{
  "n_layer": 12,
  "d_model": 224,
  "n_head": 7,
  "n_kv_head": 7,
  "head_dim": 32,
  "d_mlp": 576,
  "vocab_size": 2048,
  "activation": "swiglu",
  "norm": "rmsnorm",
  "norm_place": "pre",
  "norm_eps": 1e-05,
  "positions": "rope",
  "rope_base": 10000.0,
  "rope_fraction": 0.25,
  "qk_norm": false,
  "attn_scale": 0.177,
  "bias": "none",
  "tie_embeddings": false,
  "parallel_block": false,
  "extras": ["capped logits"],
  "init": "trunc",
  "init_std_qkv": 0.0451,
  "init_std_o": 0.0,
  "init_std_up": 0.0451,
  "init_std_down": 0.0,
  "optimizer": "adam_variant",
  "lr": 0.00142,
  "lr_mult_qkv": 0.7,
  "beta1": 0.95,
  "beta2": 0.99,
  "lr_head": 0.00578,
  "grad_clip": 1.0,
  "warmup_steps": 314,
  "schedule": "wsd",
  "decay_fraction": 0.608,
  "decay_shape": "linear",
  "final_lr_fraction": 0.1,
  "batch_tokens": 32768,
  "seq_len": 1024,
  "doc_mask": true,
  "train_tokens": 251600000,
  "steps": 7679,
  "dataset": "wikipedia_en"
}
MLP neurons of a small language model. Each row is named by its layer, matrix (gate and up: input weights; down: output weights) and neuron, and shows model dimensions 16-207. Each number is 500 + 25 x the weight over its row's rms, rounded and kept within 0 to 999. Numbers have three digits each. A neuron's up and down rows have the sign that makes its largest values positive.
After each neuron's rows, "fires on" lists the tokens most often at its 100 highest values on Wikipedia text that the model never trained on; "fires before" lists the tokens most often just after its 100 highest values on Wikipedia text that the model never trained on.

L5.gate554:489500533495550493528494504520477496503507522513515467490521539488482538461491500507513462487514514535489476504515511496462493537491543512514556502490474511504511483544496505548475498504475485515502489486505481558470502506503493453488539509467521528509511495482483535506475466491460495479513520472502434534494514489544475516510527492512522503490570499502503526463470527505528482523460503480534500537473488505561472489516545540498483532517499486502497481532523480520485534506505496503502509505522519487498479514532566504482457526469529492469481479484502512483513443507518548445
L5.up554:516526492526526531528552500482470542457468483498520461482512481491513475520494497511489498510505473589500476497503525496512488523485520480507509547517463454501510499533503493500486485458501522515476444468532527503516494517501453497537492492465517473502478518508475525499496506512491497510531508493493526462527506506480524539498472470447526528519518568508561500509469510498515521468470502466499535522509445479497490531496494507490526481532502501466535462462496470503486529477468486502487510529501482494486482504488511552530436512526520493532494548507488465505483509525506514493
L5.down554:501470465523477534494534532508475499500514483459512500521493494466514542494511486516494523515485511527492514456524505524515529543492476498517534479513502461483527475537485467511476493491481503498483487510570549472503460554500503533513483519485527480471499482494553461517489536503527524505468527507498498495550494498504525490507465498466497529544487476540503465497497477474515510468515535467452501497490515528510501511492486531515466505510483483529468481493496515487464519486484537506523547479507481471508549495523534479515515504533507522488494509535465564524445509489499420478
fires on: "v", "di", "vol", "va", "iv", "ative"
fires before: "ing", "vi", "gen", "ation", "ative", "ance"

L6.gate550:473488477528511494493514513495468452470490483457531519497489505477503498524511514527441459461492555472525514511478481500479523524467516466485522489513490502508499539509453518499452509497513461500485511453481507493508498488528487504520503482478486505427506533509506486513495494522513532496516524494527522452525490518453499527461467501505516521481504511511469533467460514503487462507485516509510512489483509519503521509489525467486488501468497535476471491455512532492504440480504518475471527529517496502512486488513536507575473504486496498522493483513485457483499452506554503528
L6.up550:449519506502499501464505526494532458482492504520501537513555548501501517510488527507521494508497516514528486486516503506516549515522479450524514490503502469463556536517520515515467524468486509536483481497482549519497523534504560465509517460458526484471477525508529472496510496527527478515448497499521511470510531468502558495516520520505531490510490528523515512474514502504544503483528490470458523514490464471539506501500533494474513502507443489512513503506517524510504527504488493505479472482497504542507496462511501537505497471469503497544491465514496523564465472534533484549
L6.down550:507507507504508519499504502476540496520506490449528463510493492477480515482469514474459502525504555504543530515513514488518486492538491459509478433527497509510475504541520478499490503462520484544544508497473499570539541505457543478541491459519545499485494519509459482518518529499507453496517497581487480476515508482498481532492501522510539500539470454492500509499515482499500492492458509491493515546516486451549467540514491512480468531482490551477518506458476492513477480494496504475522476477490498550475481518504519526544543507542514472505489516530504488504525467498498468510
fires on: "===", "===="
fires before: "\n"

L6.gate360:508482484480500456509515508501467504486493502487467460535479507503507481500458519509493489486463552487514490544508476520517524522539509479441465496496499513486501470487504514541441501525539468511449494503526482503460483478501495517506510490488484470464492511534463509512514475522503513455461492496503545485500520525499507545494502499531555477511496545494509520486473514526541480493493515498513518483508477489483507495521509506487555566508459547503511515521549530513504495492488514484494493512532492519474486471505488496507553444544520466489442540533482503493509454474515539532
L6.up360:506544476503451458500517494535471513536480491516475470549493522470533532514509525511527498487479553481512520535545532507527522469543493471485493476525513519498482519518478478495459496494518468538511493512515505498491505517520467508562475475503526483450521510497463501524499469464510442495493480529458519489507538541495474545470524483514511468515523463469525525465516521512494518430499536494485419525516504497477485479513532492450528509537522533491492502511515519541501479512495504486504490458503510561492513495559527519520518470503511531495481495516488524538509478512517489501
L6.down360:513527525530536505475510494494486501509533498498482490489504533473561537494543523504501507525501492496511486529480478508519494482517555490517502477552516550534479531514475483527489511494521525530499508509525523512468518500549514488529508504550540500449507505483512506556473522459498484536544505531484517508485465513493510531490522502460494496499527435482476508513512508513485536484520478514521496527524499469484508491507489484461481507501503545470515509474496508508515487506482447484515459466434495542525474474519509506550493516536556509529520516495567477515494502531518461512
fires on: "\n"
fires before: "\n"

L8.gate6:509512463489511481486538484463506489459471523476479461487469506516490498468452504496537540521556538485529531494475468523501547527486468516510478528479489555498514467489505465525457522534519506516477496506478529526482485512503457555481509531540497492515528487530522530479538516532514505547524490477523467505500510537530524513513489499471499487535496508430481525499486529467480481480495505517506507491480485511493463526496491508489474517476499485495498522510536520527497529507516522530538488517478494496479519486478478473494537544490509531487511545477489533551493505491485531550
L8.up6:483458501533497513481535482558497488486518463508466534487494501457509518496478521499505462543469490511505489503474494528550535488457508476502493562487490520478495516464474522544469517503549520461531524530449495487490469535487497507503510490490577466544491513483488468516501529505534472488492507533465566479472518539519509472524523477459500495490494518491526451495476515513469549525494510523546496515523497501505493523534493513483518501464500456502485486538499512484524509484466491517492505541531503505502475473508508548545550536491474489482489482539501488510475471489522532479
L8.down6:484492516505499475517545482531524514475496477520522440495454509519510510523498493483481542519524499448492500521520529452495458538483501465510480528470522500516530483490487480473498508496514476501547473488488531473486432525514503460477532515452494523520504464445521481543508499483559502507482460521486525526479479503482467477522498505466503485510447506471471492477492491483505495481517518481519518505525525478467513532492513457520505511498506497457524500457470466560506515458498538484481474556494525488482518500564468488495533483518493524471474538501501440505497491495504477487
fires on: "on", "s", "ot", " Team", " may"
fires before: "s", "ta", "es", "ent", "de"

L5.gate376:478466477535470506495527530483522479495482538479479463512502486487499516480480489501486562520479525473509559491470486463503519544542462476490465506478489484490486516523528520530458508493546491443509473499553513486544493449553478478544513478496506508532483485516501541491519513496489505470456510470481462479481506508481542501479485501494529490524467492552502505470487507500489505455454506512552554470482509513525504528495525507476518521538507544495439501533510515472532493507489523503545513514554470506548477490496466527511501473531488507485484517474498489524511514477525495510
L5.up376:496492487535496519484485549518518513514468483476470494516543528490492510496533484495481523485535504524504486528537487492500525500501496482537459474510491489479494498496520476502480513394523525467524478501502484510544513498540565495519523467505498493542480500457482494477510492515497500493480478456530523463510520487492508520497520520541526481503503502502529522441503499562486446480515510486494524531494462492543518492516488520469540528489505520533493538488478476510524496554451502511492476499516433513503490538538480502517475460510512553515476474468525493494511486502542457453
L5.down376:493514494559487477462508494496483488497515498478519512532472560503510506509527510496527483526477490498518510517498527556467489540491535452489480511523534450530483483509502472475474500414528490511511563513485498472491457570467474437537503484501520530520501518484496485507501535502492526517537492478488508453495476481496482482507514479507458486467484485540484511521450496514494467477501513486514502523478520499495543483440455498480481526511472472529535493536491501464505470513505529481521501485458515524472510493510491508484489473511512547469469495489515502484507476497542476511
fires on: "==", "===", "tro", "====", "ro", "no"
fires before: "\n", "it", "s", "y"

L8.gate251:517455487479545521502564475513508487493538486468515472490533503477514468479466505528487491489515497463496497500435511481512520510485510559520508475461483493491493476561468512501501522475465493535525474549531520463506426461503462534484473482486530469510461505519497477520524492553464518539532457520502508525482486523516519487460515500470518478503513467497556485519456480515491486460518477487486519471504494500496444502492516522459531472509467483520462513511529500500484497510488523492515516507565512515498502469506477485524557469519496490529475493504488510538477528494530476494
L8.up251:514472498511500476499516504514520559473486465482504515522508528495522505530487494451501471514488507506477503448511529483516483475510507514522502472497474496528456487476491496512505508497490442518529450491458483496475498527547514522521544494495499510497524498430491490536466493441501484516507465509511506499472479517526498525498554555486493500481444494503511459505497489478496516501523474479535509538494537479529522495541509477521477498458474478476524515421493501495528502516507518455489478511512444470500500511526494548552469502533531592496529492510504463523509472504517510498
L8.down251:508521497532514446492488501537512512483476511547440514533470513494447457507490515490504542455516487476528509516498504455500503538501506464481516494493436526469448492474521467509480578499500548484497473472485491504506499459508511500513499507483536510519459494480496530522520539510499490512522477538484507529491508487506495521553496502456468478475520495483514482459509518475505485482486492512533537530475510465488532520504511458513477510484501511517489515470497491488492517499504566526491492512511505469503485559513537513447483462514511518503474494527492452508462469475499460490
fires on: "on", "s", "es", "as", " w", "a"
fires before: "s", "se", "ent"

L5.gate490:472487502509491533488505553504572503477490435511464482507480505470444522472497475487461469535523522546537502529474479515470486508515526493510462505538483496501477524512511510486502504460528468514492523475445468496495554498501450485499458442452462487493461492522493529468489472518466483545500504506507496475502488543506484495519495516542521512516494481536517497513504476482469447475466527514479522506502484522500509511461490511473495508514516530467502494499525496480529499500527489464478483508511495527496473490518478527515498467477485467540451515502473511482530479476558462469
L5.up490:506492517505513481483500524509534525495491477457515491505521497506509536502529456467477465534477521495524507515531479516491480492464499490490515497476490447497483506519508482548480483503489452539507518477509494514486540506526524494523505496460471461472539505473483469495488490444515472508475468497479504524457512539497469496487488510489445492516470494490494528494496520467461461455500489474493501513490462521531506516461495498507493536524482471468519529439484484569502509526544493479516466567482524545491488490515526538546513454458503493502506510509476516502469507470507508518
L5.down490:520508498544513495518540553515501509511499560459506513536524514523494526533530494547531482511488535447492496545477507532541499477488537507470497456455562481466504472532482463486473486561539508502507505516472538531502509529524511484525541472495505489516509509517486487504468513479495471453475501478513477522480495477505471501481495548521517448479447515471512515477458543503544501478486493462465516498520491472510529533519515465499540498534461493501497493469502513541467527496527542496488499492484486521491545490546480511478497518499501522481546473521491517499471508519536486527
fires on: "==", "ru", "==="
fires before: "\n", "ment"

L5.gate294:486481482525514491489494499492467486517498498472506495507475519463461492460493508476470478562438512483529502533493483510481478498511479462488471505464482527458516533499504514542491522465577477510495529528510524520475497496500512495532507466465490479475479474506494492515526521478527504511418523506494542454464474485491484507531487534524536506494483531528497520497478475447519452480489519489515546481468502504456495529494491501526479482471528499523462492482497557457484498507499510466562493474517534512530480473490512498493494508492484512476479486491514486473520459482508485521
L5.up294:502512511488490507469541507501553482461514480500454485496495487547470512486507478535452448476547508504495512503488499489494535499476518513510513498512515486551509514487514518452490516478475484464451521491475486496498544501475525510507551492488477499507481506495530477516496515536542500490475501476498524487512504511504522534527498444481562464497461518463534543466470508456468494459528518483501498528509473499537497515522488511465508546530518488456525484523484491558458496480500525512492505496540566521479497474495521545513461512497520530516473482501496473542520502475530518506
L5.down294:502522490509521499473528489471539507523499444479489512517518502517505491524448516471466482532509497490484474512554492494516494510520513442506492494475527485536489467482509491462488482467508463548500567467539509493481505568470516553502523464525457489505467492511485506514497514514529518552520519519538540473514505502494450468534508518530541503492483495503554531447483491473498459516495462484466512506465475468497540516497490505474490575518484454499514498469485524515480493529496550533516475493526550477483516494495480493533502469500477528486465512541488469522506465516534507517
fires on: "===", "==", "===="
fires before: "\n"

L3.gate396:467494501527493476469517516515480490524463491504476474553518515466497497513508486525504489526449510476521463508498474518482515493525465475527480505480508513476512559492500545534466501477514504481488525532535534549508476486524471460523511502469538486500488478541533515475540526499488495509497531477518503436454492526475472503499463511474512515506480510501459480471493477460497451511504525458527553485526482523466523528500528505501518482496534477514482513533525534493501532486515506489542487482505537535520469477499455524481543519456527491551532481466512506516490484459542555512
L3.up396:515517491512471481468602493513502480471502521501504449532480534466503515516507497510450486507483502520514501507520454520494557505515478495527487488526528520481547545507568531476506549454507485496494504515499515532488518498437499491495502449508500494481513520497528477499522462491501515529491508509513501467511485484478480531509490472494558500566472536505506519478474519413498471518535511481475528505492465503493482535481490523502539496519523484487518508513512484525458517498457527490518476530533506535501510451491484530538513512495533484513489468500486485480496514487520485504
L3.down396:512521522533498496488506531477497459453521471468470512537517527489499496480464486486492518518499511484510503519495506543505501544499506441548506461485578469505490497487508500478471526508530505494498567488521475479476518520496526487520527477550501510502500469497506489468546504495517488537493517491514518485492549522488457459534453491551492478510485509519508513477500481501494464481474502488454563486440526487486486513483497465485459522493509477499538466479481496502485512472498548502548494503512549483522526516461517511478502497471434522514478489510507474537546479487570484519
fires on: "==", "====", " ==", "==="
fires before: "\n"

L8.gate523:464499523489490479488473525442467529494487531488495545471479544459468509521482486468523462521465527482533479536480500492527447525500498513479458477510500471518508494497493493483507539477496485535499536467478519525510453484481498496555552482482479490521540495467463495530491503459540483506470493512496487507510488466493492474549489499498521451528496520473531464500488498484498469476516482524510494481513464481504457528485500446517505531481509468548478523504502501536495515519504541482494491517522479504546549495520442512544486458483510506501517467508504464521497510513522493492
L8.up523:528495513472516513545523509536489532530544450526498507522510526523515466534482483489463528440473469487526489511502504495517526454494512483536455505479541474520564520492492475523496477521522484492499449502512508474473491509471517484483541499506481467507517504489496491536488462497508452472462514449513473499494531506523490472509470488524505484501488514537476526475563517490505486451522515536516528519528512468503482502497542548535468475509534531488548513515512494438474512529556474469511480520532473461525540517533538539520526515491479523456511502517507516517503502491529513510
L8.down523:536511520516542506507458499504517474477454495482442515473482480540498473466486512494497509521556501532478505546489519457519474519496483558499519498480474510522520540563536494466500504481537522484519525520517499500522525456507493539538485471489500523514479507535451474510480493495473515499517529533473473540500488522473487469503470481516502463540529492516497553455497557527520499470528480514452482554505515534519530512483487499472528484484507522507419523481530456496528501550504490508526484506509495507496488522539531525484536486498523495466467506467547480503474534479490469487
fires on: "\n", "s", "iv", "it", "in"
fires before: "\n", "ers", "ary", "as", "port"